config = dict(
    n_layer=16,
    norm_eps=1e-05,
    rope_fraction=1.0,
    optimizer='muon_variant',
    lr_head=0.00429,
    seq_len=1024,
)
MLP neurons of a small language model. Each row is named by its layer, matrix (gate and up: input weights) and neuron, and shows model dimensions 0-159. Each number is 128 + 32 x the weight over its row's rms, rounded and kept within 0 to 255. Numbers have three digits each. A neuron's up and down rows have the sign that makes its largest values positive.
After each neuron's rows, "fires in" lists the words (lower case) most often at its 100 highest values on Wikipedia text that the model never trained on.

L5.gate310:087113152132115178096164146159172170135105109132119203159142114119114168139146133153115123108137119000082108164148165147108117095156138118161142133119088113073096167110132091122191117148065134160146150164138143145054156178168153103164114124150093124144159122117113113134142089117096136131106185112137096107135134199132127145162118087079152170091149140140134124108050137092131083084145123166131104071098134113132124159165121155120188127152114104111128164151154171102134146078237126
L5.up310:103105163145141166111168195113178159123127097140128157123115070096123185197146121154054145111159123029071064164170127166125109104135130135138171145124125121080078205094119118116153133139064143131182076145141128151122129153173127122156137089163136149143164123096146110096144153147068160151080183124124087079161128187097120129119145075142151167095137111139127154102071146117131051117146146077102121084134174162189107117121165116117193123163147108093118144116153140148117150116169102
fires in: "have", "has", "men", "had", "does"

L5.gate412:133076119121118129163144132159131129183141133062142163098167135143172161169130124080126074111161140098128124120069103146161185116096168164096109113168097153213126178136167124140130078113196175116116121145107122129186088153136135094091104077103142114135145112153156149131182153094064146109093124155109134108123120128113098133124089177113154177165106158182173133116099128088094064100182115153132162133154212102202136164134135122094084091060107067114121149165189129087130151142126162
L5.up412:098088104111172120125129130155131147174146201100089146118159067146193171184090170177168069129167090119089207160062117142103167131146117126087141155153105141199141127168147086102085114151153058097149138102163114141163111140130129098106096121140176153102136122082157155099179119133110138093145125128072081111122202121119123083155108179140134123159069136204138109125123147084119105106165120127145167136119185106170169108155165102156108137104160140184121156170142101173143176120115153
fires in: "also", "when", "personal", "born", "fully", "spouse"

L2.gate94:149104144115089122151126118137159112103125135206146084128149176168091154040108115137138155116169126054106115155057204098075007157129118188177132095141190150122124123087103149102143119088227100141182121118149093156167116114125130089131128133111158170119115117109113148104126143134125145071144104128175129121104124126198106145116117119087123179168116080154141120118144088174174150168153107127069126096127155135151185110097129089115173124124122125151126087100121141105169146091115114
L2.up94:156138141125085132156082193144163097132133153119105107114154161089156075088141174170175138079215119110149122197117162194170124138182119098067105077129125148107140154135102098147110163123097097094163159105137091131150095112127151192167156139130113158131105138122110189108119172083131132084145116160094118125178110165127118129134070165081140113152112176103110092154137211120149186111105134170192086117178170116112118121129086106159083166173144077115097130101171158100126058144152122
fires in: "on", "about"

L3.gate62:124149158143116136123184128194095106178094122157101160111056146088162103106161154163134170163139119114122133131111147106105168072137106111140150120143152129135151090207103068139062117137172148128079084072154145136118114193067096134173118141122148134096089115127127144140188126203159173177182106156102165138174075125139165152116101124165175148074119132158179161173128110154144114126116154069155093116141140123066130160158110115154115123120155109138128177173094127117062172204095152
L3.up62:205191133160086133113127121197102197158143099149096156087103153103089108149142170121098110126087160090143141156136111096188164104141129145160143121132105138165111136155114099086108185092191184086161143098114132123137117146152158122174035124100116104092069173154146127121139133190125090163125139147128106141133110128075163108103098089168119151074097172147159118114131088105117135138124122073144088106119130169096090132157115113174115108134215089190146197096077122105121180177106127
fires in: "by", "preceded", "succeeded", "government", "administrative", "gk"

L4.gate30:190130142160070116098155137117127145184150105139140203134172104112187132136161112107106128131134123111107147146099199098160070026128124104114082166108157121118134197135131141139094072143104154077138097131103173144089116158170049127089143200186124120127164112114167105167162098137105188134120124114178138169163141095089154168111105106096117191111102133120095137104124090160118115124172147084174118104183126148154108155081116155132159127159117178099118100100146074134175086128101082
L4.up30:161091189166089068137125154129192157160093085128157125141087148149116137123088162115140141148171110068138135110066123095114134153157162148103080113080091147130153101145073142176165161135127057118128137124114147093183168127165115156112141111206078139047099107146143176103123136105112092134108153191145092143106120103105087086118128111147106208104151131121112097142146125191153090094124109136077101118098125164126098074086063147065152072163119109132107109166115129097137068071127144
fires in: "to", "would", "of", "from"

L3.gate480:179109142112164059167121187110079092086076143134102081070179147151139149129150141116124151150096121166101154085141163174085129168127128115155131171114091116189131117034170144096092190145144139097132110164118150144134152079084195164138167106127107135129140084169137182165152040117127141136152094155112122127148107092130167115124133120146141156162124131136111175137075117106088107114177124117157121187114114098099143077081161187102208130100103136136171090142149181122180143112167124
L3.up480:124108201121155051093049143175114147112128189146100093121164041155152133127134133083158086113158160183137138114168111121133150159121135179169122157172135111121146163113152077159130151145075115125121147146092164164129141125161106078086146123140114152108087108121139172131185042093077113179143149155138089102128118154135152132108145153125150149178131106119121113201174123109169113150114104124165121140139154170138176080083125178097164065094160122142216127150131154130143077126192117
fires in: "early", "late", "mid", "other", "earlier"

L4.gate54:099085151081141125091072192118194089129112123138121145164131146161125107016139146159154139104150097100102108130148113114163109199165108175128118150103153118146069143079135145126204094068099116161092116126115152136130150091130162139151119117137121102117070136139131110127055144049133084141130116155147105145097135123157116105028080126160178062083092118106135117113131121131133118142121104138084155103151164193149174122134137137145141049147111110080170170131127105148131180162141078
L4.up54:183168114107125115109189161132155150122109082133160126156157130134082093065130153150118141112142089148134091092184124126143111173139122102118145099105178097109118210162174110131121169083078154157138123100175070121131147110046095159157137146103120098168117181051098090110114141144152144110158038102116144110130127179122136146077149069094147138077123126155139128149222139146136125159130073176162111069167060191113173110114158181134128132145128129139143123121109097162144136132143079
fires in: "in", "on"

L3.gate96:052113101162159127143087177137130152090160186111155198124122061157100052112133126118115125142112102159132120132090164122094185121128082166119154109143116114092129148103176111120185112184081128100146109179125103139147171088081134091109108118124143089140091152106111123158152165115155186115058141159189155142106155070122122096137177164193125083106161136111162133078124089168111120163111092104142165137156167182079080184094156094107133105107127095144147132218183121126136100128141112
L3.up96:115161130143065179110114111156092170131105125105115117108149099108084098110160175153073093090124095137112132156117195130103155115150152112192097114128082158131125140051095092101152123105229139141129150157167089138110115111153119111146143082126176218165120139143180151086169173106115137127196118126179110120100131114183058120098089117146132126115090153171099174159116102092051172117146123130159129124114106104150104144191136134153074097142078203114119112114098130123103147085180113
fires in: "a", "an"

L4.gate111:100120128160191124154160134135089166177075139200093138087138165125172112095138135115160139122146110166085158142132086160151121107116175136168092152135101201131139137156151139080163097109163106118094120135166128127167134115137128113174129134144121105182113121097080168204181180137122067123193129110187139130102145088143103072130138144158129114084111115143112141139158125182149194140113103166167125105139094155110168176097118186156149112194146120106155104165202099118097215071164089
L4.up111:105161167135072111152099167190127146132089131183092146126144127099141124071083175118101145131122101147085145133152155113130183160130093110144114109159095137170107173106113162098221104081115091115165085140109148107175140158091155137137160141165111179110157025072141157119149167113160091102129133101111164061129160158164107104075084121146142152144089101144070119183172138147132110163133116155074104129158101219158131127114151150145149137189088078128117184122119160106097159097104139
fires in: "who", "in", "e", "area", "that"

L2.gate364:158146176118103112172170174182159123137163144184104180100073088114119125088164114120157123094121080101143139124058167165073146165099137122116116118109162128109073068068157125116063076081139138115096130132106104100144157222169093146110131143188199151165118104135097083126071099166094177106080167088148110141112099128122139115100150116118121100134097083112117069229105088110089077120179132138151153151084121086131117111142160133133153118116143108127130160102136157135088158116121126
L2.up364:092110153095074135119136168174126108127155137141103136111065132134130112160128149131140158120117114141158106155094174131104164125085109109084153098137094151089097130115158134105090065120109167148145074132135124137147114157122149101106133129080166161174061125065141094163106126122129108090062135087172074114184168135140163104095138152129154155243116103131095117143091121161111070152219124133136129160073138068122151072138168121184203097114148062123113166171170182133113159100128152
fires in: "under", "low", "above", "high"

L3.gate192:137106133156111098185135129144193125132127140091111093131028056127102085158153161095122054113134118134096168188120169131081090093158109131160126151109079082097106167095166147168093166106185115123110161141117116113157118071147136077159124105070094152158119145144151055067138120036129110128140151176137142130093102150131142098164126111169131092096121158122101109196128157131102131130102121125181155175106173097106127082132123101103123121113208127095072157163133161120123150163089159
L3.up192:110091138117141122156134164145116154140150120133098164096133162154129135104110121135136135195111115130158107085098069140096132178121084102080167149134143120120180123160161088123080115149103111155142126094058109114097149139200179170059114102137109103128061130113155113106176164092129099181117105115141159108122149116096147084082133255166115133183115126100139099130117153144159145123133111130216128135183119086040128099067139088106086114115141157149170126194148120079084111102133095
fires in: "an", "any", "not", "never", "anion", "last"

L12.gate186:105118116138107086102178086214141094177116144101057063145089133157113142116148160156167137119124062171098166130113157136110138106162112161174136072110087127118135119127154134129119149085137149150065123149047120081205115127126148188087124122152073101125127129125138142150041145094101175103049145153150109124119116138110105112125074180057106166156135155142157138135164152131145130147083104065120137075174139110133120115103113074107114137114135141160144123071089135073144081171096118
L12.up186:092119114170092162112115117106063115180116063068149115180075100142102095152085130115071137090114121132117131130159156162162111109159143161110142084133038129098122144116107099130099125127083103130127130103150089150139120105137110227069129183172087119123094099095121125101117172080130120095095117152143186105155148160094117095093156201096150106152125071112148148089190153166138113205112151161116136122181096121143136104161120091159109132114160089069199117098146179081128114153111121
fires in: "over", "december", "about", "november", "january", "august"

L5.gate118:038084148113164120134070111142067119125106073104151112091114117168148167131196157185108073091106098076127156145173141068145187173123161156129101086184141123121153095113124138142128095159126059152126108132132121118195115170126091106096123152105117093057093075170156144092199167090122141189099117126083176132117112097140134120107124127119081154125084097167151160138147163138150122129148144138073121127117183113094132089116145101142149075137149053149125090123140122179128074109094143
L5.up118:122110179141129080066128082092062110157133123106185129129152091140164175115172210112138094159206131143143142139163126070070108140193128154106091066131163053085156087147122125167157132120099126121146056098154132112122126102052130153126124134152134119103080123105109079157124117169141137125106142090145143096160108127088166129092169101137086158109149097151104199135181151161125136151151171104101149145105095178068146093126158121138167170127164085163143100126076144157131075104089121
fires in: "to", "known", "died", "regarded"

L3.gate190:119127142078113117095136081154126164190082136092099117052149117120118167125147153164128118150067156131184157141137147144130101090105149090160084112172169140168125077155120050092141115141141110106134121101111156131112098139077146198137117119110184134160103181146106153086139122150117153073146162104139107150109155128089184107083136102129111187116117150108092086135162145094154099136108109177199173157237112140133169108151077122132111168068192129172136108151074132157135078126185123
L3.up190:154124145078109153109135121211072112122143122104111056092178067141063116127143117189108122135081176146137121095160142156164160118131108112126137116153121155140135075161098102131159137120146112168154127078174114130187150120188094118038126134066164110157136140144069103208187182139117103117099163127117145084125121096076148073093115102106166160059099138142145150160116133112111108104095139160111091121205107064166116115102081086122138113085113108106173081114097120099126118108128123
fires in: "politician", "counter", "parliament", "location", "information", "details"

L4.gate79:087143138104144135132131089053146172121097146161185113105173106143138093094134080092146172127094085093152133122059095118149107187091116085156141073167120084122159139079079126079116088149155138176096162135182142139121117146169112143110151134121186105174101187144138157110072117066058126165129107098117131125091084140109136112146151145088109129086100069111107133128115128099117108135136124189113111097167075106125122141104079149096091101151072111095083120118123231135107160084062151
L4.up79:055108114131138121153110146083133125088123135159207125124181099128137123083142100113110167105052099127127123076105104164170083140087165085099126059134158097119131112080103150112121077158122148180134124143111181129108101178129150149135126151110215104212113171198136145123105110154077099125138067119165155105176099148114122132177146179174113132083098084092114139127076144122148132147127143140119151057147081108123118097096072169084136086133107112065136103126150183159149163095122148
fires in: "on", "honduras"

L2.gate483:100117132104110121115140087131099086177135130149141145127123129196136122120140186158108107080112136077100201056149126100108163115169149153127147104148158103071128165134147157154089125105068100115101143122128125143191113147126090124141124122132089056093130200141172133102117154145142154081115125121170108173095132200134186065118143114160106109125210118167055191113185087114089105103087102158148136151165132135118241148113106164108140127085158136130133139117104122151089076153163137
L2.up483:126073147117149112174145193141053078157128119159136166149108129096140139128154168161118106140111151182142089086106103166136153191163172093171128122103130073071085092043085099106135158134130133153117110113161065116122158138066069148098164109143146093086121153146060053118160143124108114164104143124139127107160115149161125140162133083099117091126165108095099141142153168149177130148112066104116078159152122098123116186072134139162166112103108123129130169093150120084165030120144099
fires in: "known", "like", "regarded", "efforts"

L4.gate223:085117183131108074173142114106121166111110104108101102103127072141109117107174119126167215109134097119139111068138111141154132158088191164116187128129158116121169087122120144068106153142132147171087094112121133116219089128136078118165081126137159101118077142117138132110078138140092134115135074123152105145212076107123075103103080113127169174195111119135158174135154104134172161146121134180102129139143145093058183114104154091143107143169118134115132085151185175177139146131103200
L4.up223:167163146111211115082139141099165186080091070128095136171186120091063081070123070139120109130149109097162102173141139148155154160120093142146135100109129089116123128166090157088096132108049144134150146120121171129121061186155140113159061120148078089094079117121143101115070151058102104113133132144140123123152122181092096132122123138155151107097126118149131131138195079162097193133126108134145127097167123058057135177105147143113143170111106110083114114159157115158068133132103157
fires in: "year", "on", "born", "father", "month", "spring"

L4.gate138:118148146159150177158126132105117077096154180135125148129118093122096114129113178080141125112110097169122114149145171137138150169141177149145203112113179050109150075114086127131168114050117107116091125123120121098099075131128147117128085090104229143166081132151108128150115124090163120141166137204183086150131117117139153118136111169186187160070096117126127055183134149125155120122141096161165158100066115058127120123084107089169139115128132105129147084173062171118081114129160125
L4.up138:171190172183134127106184114128097121131111173105106145113108174116136112148105131078143112150089117106151072096146127194143147180163129145133124123113153111125183079159183137094133135164110109128089112149102077107068155145127146116111130056183175098106187102134141119104111118099180093163102170198162101113103131114171179120175081149162128188123130137165102107195054196111111135126150106154151139124085132053126116090092141104182140081125085082134117139174104161105125083121151130
fires in: "an", "anion"

L3.gate4:121139210124199125185097164122150115125122130195137146089167109138143130129116132149124147148171145150087092156118131142064140112147116147144121130090101152148142139119186123141132205136136209100139118074140169170156131105191140098092121133170156139146078148136173178093113060187157169175153204113168095153123157134190173131153151168117142158097112126189084100174137128142171109134186087135136123104118097155125140122132079161182128198089095178143105149136139133151094130137090085
L3.up4:094147144123136075116116108108143106129128168159070120130083110075147113127083121109069141103124134117084090188136115093115209100158148104159122112141094152125077121173165100135161178126145140127166132147126165145147137110140155099130071158110138120128110134075157136111112147156154099160106143046085118141111193119151186175176148130081135128141164130178031111189164121116147066167154106109074074079068151186136134113133156139172080172115189121137096146179151113152131153076104150
fires in: "would", "could", "did", "more", "very", "not"

L5.gate64:162151167135177101093167136202097192190138163153130134153156140153135078061101161110163132111114142116143109150150113124065137186152146109133204124110133112151095133114128128148131126151096127102162120169129178116109050142133207152134114132152113155136142101118117140109149048154052104051093137208150119175140175113123134135124158137150183159038155082108135138136120102115148166155194118135094098124095114109152100100123139113125098066087110114078162144092175100101114149143116127
L5.up64:112168097123135086049131115127164206134122133138139117176139167152170057068108112135164124135137127118084087146101099168105110161152126148133169138103169143181069144139142108161114128203151146111099114132172070079140058121146134131147155137136149144168100146104122072129152050140111159125106090193128115136127098074141112170107152148136185182097174085139142098105169105159157155169154109123095179185126070126169129094137148143097134080132101096131211141100085080149126121144093140
fires in: "in", "31", "by", "22"

L5.gate194:051096148111110101118108164176131206101107104116073150166112167128151112176083149106072141125072129184166165111099166083159086101143108146133161141125115078064129182186109180106102125153187146111177091155151174144135122187143162093168144169156118163125204068145154093147160099138128134131127147125094145124189168123107136159147176125147165179195171098123111071125135151118110128134177106063154134111134143156156151154135104137054122122143092132103145146168107135091128145110112099
L5.up194:127141162164133172150104122158131174143140045171065137153110143128088129118164127130136100053121130165096128143123156076131158140145089113166075154129123148120090108199074160145156160110182137171167125161120196154084172139137099150142160069169141085115147125120122162138201099119165152143110174124082090063059107125111150140085118119117145133146177105109132114105154114184143128072148131077049101070162095116157083170163104109117160147110139115143170107190156104113095161132098125
fires in: "to", "of", "not", "least", "all"

L10.gate9:086157082116125107150115132135163122154129139156162166120156110157124159143151125119131168093120091088103029032155177091087103090088108135167133202111080165092115076128179147125113084133110160170135133131183138164165118101150151140139110174156112187125115119061172109088089069136141116110152126177147087130146191183093129151110145142114109138055142118105157154137122131166114122100156107115139146125145146128135181138106108095096079068107171119107189080142092114175128167153177078
L10.up9:093198098128129103138160086117137185144159150157118140135187095167097148176197140109123150106131115063083105052185137059173161125136121139190145184082107163091115159128161125164114064140122175188131172159156132126175117092096124178179099185136071156154174106061151119062172094129114113113173138118161062122124167140097120167088121106091109132122145110143154149094102114199159112135138097127167147124137122106150121165127104121137128132111148103127156089133104103180099143158135152
fires in: "in"

L2.gate386:080129158134138096164115156111163143154136135174107140095095114100173153174157146154142139072151103105134185148136131065154126071084154125164057183116130143064130083105160129130096114137179125221112092120144089139134151188134166075102115129108118114093107164161132043217132125145119142181114153066162143149114117103161118124138065121174183184130091122142089095136118157088150159154198153151140093123143095071105103158107124074134107153175100155173138137123095147143108123139132118
L2.up386:142089185115095108125085097135124115152127097128147171123114183089139175159153185112147193099147151165129145122119076099144134083150127172129139142106182115121099088133141081157114171119143136177134121088179100114084131152074145134085021146095131103094098168142117145084107124187130068101143134081157152154164152127123131112132114144170087171143145138135120121150204201143195106129176113098079095126116106189105157104201119108078110126176133124175150149117108149161141096159071171
fires in: "would", "could", "can", "did", "today", "madhan"

L4.gate280:173141122119147092114150119112126140063171160145137105141115105160088100146113099128116155102129082111070102098173195096062130124130085086149077152168120229088137126101104165145112118173160087117099156129113135126111108091198160137137123119105111079148103182106081175155192153073160126149129083160120116124156095118179085177126109183122113143133200150111108119094150098087142061136156088092168153095094120104127150205096165164108130108113117151119083104189135117181102098125128131
L4.up280:184115189109102125157122129130143171058149099141135140118128094142140121161173153105095144082145134120105109149167175170112135164148113128145086147189118113167154116127157119158153180135193156119128121084118149162128075133108162152084075088103150124093068153095135111134181091173116112117097106161132113132114153157115150153079093068101115162135140093077113144102219159107122063120122064102181094152125082103152163204152155167128169130107151168132132116192118220157084133140118088
fires in: "early", "any", "some", "high", "mid", "most"

L3.gate285:134085155123104106122169086132126139121114148129145160137174108145098069138156176167113146135116113142097175141154149136099133139107157125130147140121103167136077082077121136185138071159161084091129150113091084132106109087112138143130146159121137133143133144102128164105142144119148162135144087095142162182171110094106102039080115096171209135095172192157092100134140153142146103132137011131069091157086141115147132139112242124093154082074135093147136137102202126117117166151161167
L3.up285:105087127107098108123151090109131172114139099140111108186129120133124141133143191104156093103138081161096156142126137145128156115116099123152102168153138122137132128084154132180154077162116123076137107130077133135059135143173156138156150163141143122137131072103082144196124129146162143170123025121180157096205112113106123055115102160129137144091168111059095075144142172153142100132143103068131109142091126132083136091156158104121134127059155155150145127110208207142094123195202150
fires in: "early", "late", "mid", "long", "top"

L5.gate476:119097165144151168139202136127108131144199138093160169102137138128160096145158108124136106131095115144077098135150088186126136125098133127058188088139121072138136178092084078154185125169150082149199112108149131110143125167116153127107132137102153140169063099173079126128196151118134105156074136126120112118130120106121164113120130133095083089167159142147091140093157132126118115113121191146163152152147136174077172118177171125059168028131112151136091121128203086168118105127116069
L5.up476:135140149090120211088151210156110128123180142108113184134079141093155106143174129097085136120177123144132106097121099136143109138177163137127158198128147151173098171148115116068088161147131038116170112117162164208105154133145179131126121104106160129116089126149173142155198143175121153110094157150089091146086184115132136119110130119057083120135097172092134130106104113115096107114100140130153122104139092134126131140113155097163126072126113101157133122106176145163093178236128075
fires in: "of", "born", "personal", "from"

L10.gate139:174111104186097155214191131174135155132136121133127215096125154100136133089129123074095188112120120050087080177144139147125131169112065144116126062176117171091122163112177103104128116131150187140103124147159096114162158124103166114162107131124097076118122104170174101123151100159099127133114099160150106046112138171117166150144136121121162069148136131110151095107122105104116091107123085107160171152150165149143162127136213158190091112090093139086121117100133106159095099145177086
L10.up139:184162125161162151109145151135151121102153107202120093133074136155131073116147095128154113145173149119071112112106096153129161142121100176157089085097060088109090123125120110138070165118162147133076098105149098090108159158188191083166135155111107125144117150095155155108179129120119112100141141144107108126096133030147085149103086197109132188108099125072120139151151113096126115162105047127175158113152123069087159119051182111182084101143129128181072142121115105135140127158141141
fires in: "an", "a", "that"

L4.gate81:137109132118152168132158124122172128110184134102083158189094098147146115086129109133144101100103128106140108094168147145084115194125113217194139085233136103119157158113150139121145155168140183094176099150179130041129119085163132121125076115116103079149088131153134155122139116166122134164151126164077103127108102090168177137096132199163187137170094161125122100151093173063106125140090111110151151152088098145117134142104165089128101129120121148088161174143089156124086134142177194
L4.up81:161124108189086149151150181137096109137121193145140152116154112109108120051102090102109103113137128122146138099105129116074129193098165175184164160182100115082171113150128067141171124136121178152199063122122101127079152052148112108106079089113109119166119152139173137110148071157098145152178164131131131104091168112171127092117079123102167155137156156165129133156103117084137099127171075105147189130088103124103173097118196095110133126126094157081134164111154131157123093110209102
fires in: "an"

L4.gate276:107102087148181085090151077119079106145108120083086183140169128115117127070161151131143145124117085166095118122175133088181067174151118111160189121135134099095090120163130114164133170083146129149104140141126161079112097165134084089115094093106094173155075167158078201115135143156114105152150093120069080136148109161149075090113136119158093139101156184152127147143131109128089140152086171084204087107146144083166094153166098121168083125125165098105170099109079144082067124148153102
L4.up276:121132161135163181144112104106119143166176193176112156093177160084080120126156197074154121120107110145089086093147142126138155099150175115122109139124090148067178142150109121188126084075082151083136116151096210180124113147119107078140113111169132100117147102209182129137116138186150179133114156148070126067101164137056157114151094130136132161133123123151204115094060079099100191144145135089139097079124103143109099131144057120155111152136138118131149152122147140094128134136123096
fires in: "and", "preceded", "or"

L4.gate473:164088172088140130160165137129173126148126107170152150123149080152143099146134102110121133198095089172105094069159092097073130162044069154138129130143107088143127120054132180151136134082108071155131166158108103089140212127079109168130101112178110167151137106159109151148130089146124146155096177129197065130102116111173132096146121170079084103111110174147116121147114122119113076119091089101088176155145142114113063125107061130131150135126135123079112195086184132125089117104112145
L4.up473:151110101120166164134105140150153181174073058131125152136136103167082143105102113157121164125141106181142169164074084184136221189087095121060131113136131120162100114135128107168130083145170157112139110164142145068148123137073102123135109161144156054157093161123099127109112114141177155126103120119211155101127074085075128145121120195150126169117094114130172152150131097111138177182121089104108125128135139188196132090112094134153143081174152085063154127134159158152097120132119150
fires in: "this", "of", "british", "on", "his"

L3.gate250:098111135144092132096124190160129135109115061135117107149144144123139071124136153158138092178158156132118119103123126164115108108177120116171142143100120127103124156086144166105101128101110106120140198066134183176147149167124144102129059108126074131121182124067138135120168150088107127124092140087145133121128125209109126129086189137132086071153150105142124081152053124079109138164149153130094184045148151083087126151170122133202195139188143160150167135073135175055137121140168110
L3.up250:146176176178178117101168112155151126109129081122086157133104142150074148128091129039160083103128095108120143169184133148144119061114165116109124112146131125096144158119107110146179132155127097134117111115121072157118080122141129192144113067157170092161152154146157204129108157167167086152193214077112102156167120074183154117113168071099159142108126082134092128127124047104173060146169141152138120126081123139134131162110168143153161152099102116129103149167132150146092178115125157
fires in: "had", "have", "having"

L3.gate128:140069162112124154154164114123121101176200158096136157088139168143145102157154228046098133126146103173138104094127110117167122156140094111167168174133182156095171129166099143132094092130110125118138193141125066089073145145117118153142147126074167150152123159124113162104177150129104111140075117163058133106158108126152115124112154179141115146107136181100162073091172107117147150089109102094095163112142091144184098246095088156165143164150135095124152095154117133135134117141127086
L3.up128:114153140107146119217111126132078152139176185134122167126128129116111145100187139113157115107169142136065138144136195157166105144160126135132131176156122106134136121217116181143113096100138186128093139135069097133047162154129160158134117151106193116137119091119146114153165129141166159105090134153148091147134162122075183078120136158124083143137100174158148158079099123103112149079116148136107151132130114106149043157162169108109133154130143140043140147238133151111136062090097141
fires in: "and"

L5.gate247:115132148145068128134122149095122096125135095112124177174153142113092105146177151085091142113185085084160177102144147112117161143141133177162133120089105174157121174114132185074156110138154173163040126153119110168161129160166101101127119131127101108116103115156160135226166143093138210124090156130133119186067159121129116180101100114116117122142144121032181119057137115159161194106129076100132139096172200091107127093091172109108126135130130140163144159120148105128096154171147122
L5.up247:133141167118165173090188115115161164101129097137124113093144187150122095119121110112107103131070131152127086161101098044140130187138095217111125143127058126104156088115141117136129118108133067147112146123130129066079151124114106113152196088169129108170102096134145138088097064107099126117074078155163123139151152121206125161096156113092132110166145103157117145191125196218164116176102160092148100092088128200123080109136102157136116140171111130110118184108153114128108116156119100
fires in: "of", "from"

L5.gate395:126174149141186128148148130120149100135160101137168146148134126124157186126053129165193138131104138088136074102130091150111120141144077130111058245105059175122094167132119118096071148159111122103106123179186147138058102171127125163109085156128189118117123111112106123141142131158104070083125178151137103144103127143074109147115104135100110140075136111118088105099136117148102125086131089090159107035110122146111126233135176129117147101156164072127107123121125124105107109155131088
L5.up395:164089152158142073169129189169085094116170109071158153152126179149157193161078129141145082109084093115083065144160135182125126150123109145086115138130159191110090164123134118117105180142123118105131121169166129093093095172129128121122126074129084121103148118161101139137118146206079090038113133109165149124110186075170111068169158134116152158144062114165109099104125128122157136042102073104142115104169137110124127162151157182123159119122120127113090152130154134198148137149086130
fires in: "7", "low", "wisconsin", "scotland", "high", "germany"

L4.gate408:108134093167153112115099140109178097091164166178116139144081104090200099153105084141179108122121107104139136144130134081179074132108123081145078089161118151086168095114094091142173091130094093127077104153123125171093132102100169129090132154186090142112111045173161115085154081100130137124110136113127129185102112156127156183086096106153129097135146113144128097124069130138070107166192084187117145150067065131128127156113137133128149104087137076066140081142197147083114149092093107
L4.up408:133151154201117085135134171087217122110121134123170115144086107124158098158061113132177056141162131098104143142114112111135081130054115094161069108114123109111118125133082094118134126133109113120049063186106143135062177138118147118058158119171120163064114138190116102128142103182094129086088150103124146152049103144132146162128089108132130077153111141093093108101109178133100119143154122137123112155062081099161129141112129141104157124102132042086085111146143138096146144119092100
fires in: "charles", "west", "williams", "earl", "trinity", "morris"

L12.gate422:140137139138136153136083117132137106082153076125121176162133106132149094110106089085151115136115148126171116106156107111069147115132112164109194188095157110148156217107172112151144169099137196197185131142129071079132142108157169150098083116101170130166110119125077056115164112107166117125083072176115111102137127099078164042114124160090171106137147100109161087092136132131122103133119161146074160099144145178112133098094181123117088141183118161110085159192110143113107147167141191
L12.up422:143127119158092147118142096157189108173078127138151103119158132185102144177136136110142157126144110169112148145170165154089108187102168186127116065185075150110022083137114124127095119163099171118165052095109115150153174135161136116127121115176102153093103118141173171126131144151116132150121144107112118138124114140112054110137099202175156148077113069151178110184111121111170166141174073138157145105176067123090129134181107148131125113173106158105200134123091152109103113105149177
fires in: "an"

L4.gate191:117182131086144153129187140125114120152155145103177131102145148162134104126133170127123125143125109134084144009072109149112089087089120087140136078129111165073132101144098090143089130096086137216153127161222122176160075131121159134125159114122125179157073147134140140144133091057054169129096139130123137165068109127156140172126115166089165155154123104103147102102094105120195166142136130123123166127130110111118137128133147078079124158097101116107159108075137132101161150183045147
L4.up191:189203138085092145107158128138114091180138142109158128151143170134166095132153169161107150103117083107109130073113120127151113082075146082162111092104163148091131093108159111173121084102131103204127147139192120174138059098102180116132151158110140152143080181124116114131119073074099163088093173116112155127085096107125149230140091161094154150101139044085116107112129121092132152109140084120152157116149125105134141105125120128129154182126083142077186132076109102120155165182080146
fires in: "on", "10", "11", "100", "31", "30"

L2.gate359:161125158114150107128122192178132117103096098105114060133100140195110120143095190100159139143110111138169092132146125169168128151074121146118111112179082164145101122101154141147134095142123099113107097112196186119081097132103197129088117100131152128147146100132153185109077104148095111123184123147111101152100061076179168088079107205099188147171109111117104065144107137094117123126202151130141122152114190101106156087157167133149151148112130169124172109119140119159073192078079147
L2.up359:169085139110197111125122149195098093084128127119083077088116202095127108118136149087155143135087140197113079136152084175110141119082101112117134103115102161165101146147166129126091121083160093112128096181145079083112160121076145119136121078093134135147165079175142120178099172160157123108190150097115088117073127117111134075152172207095156121135164137138107111159093136078127093124153110159148131136136178087121187122148153130191122144099144109166111160105164153165140104136139229
fires in: "well", "low", "high", "officially", "preceded"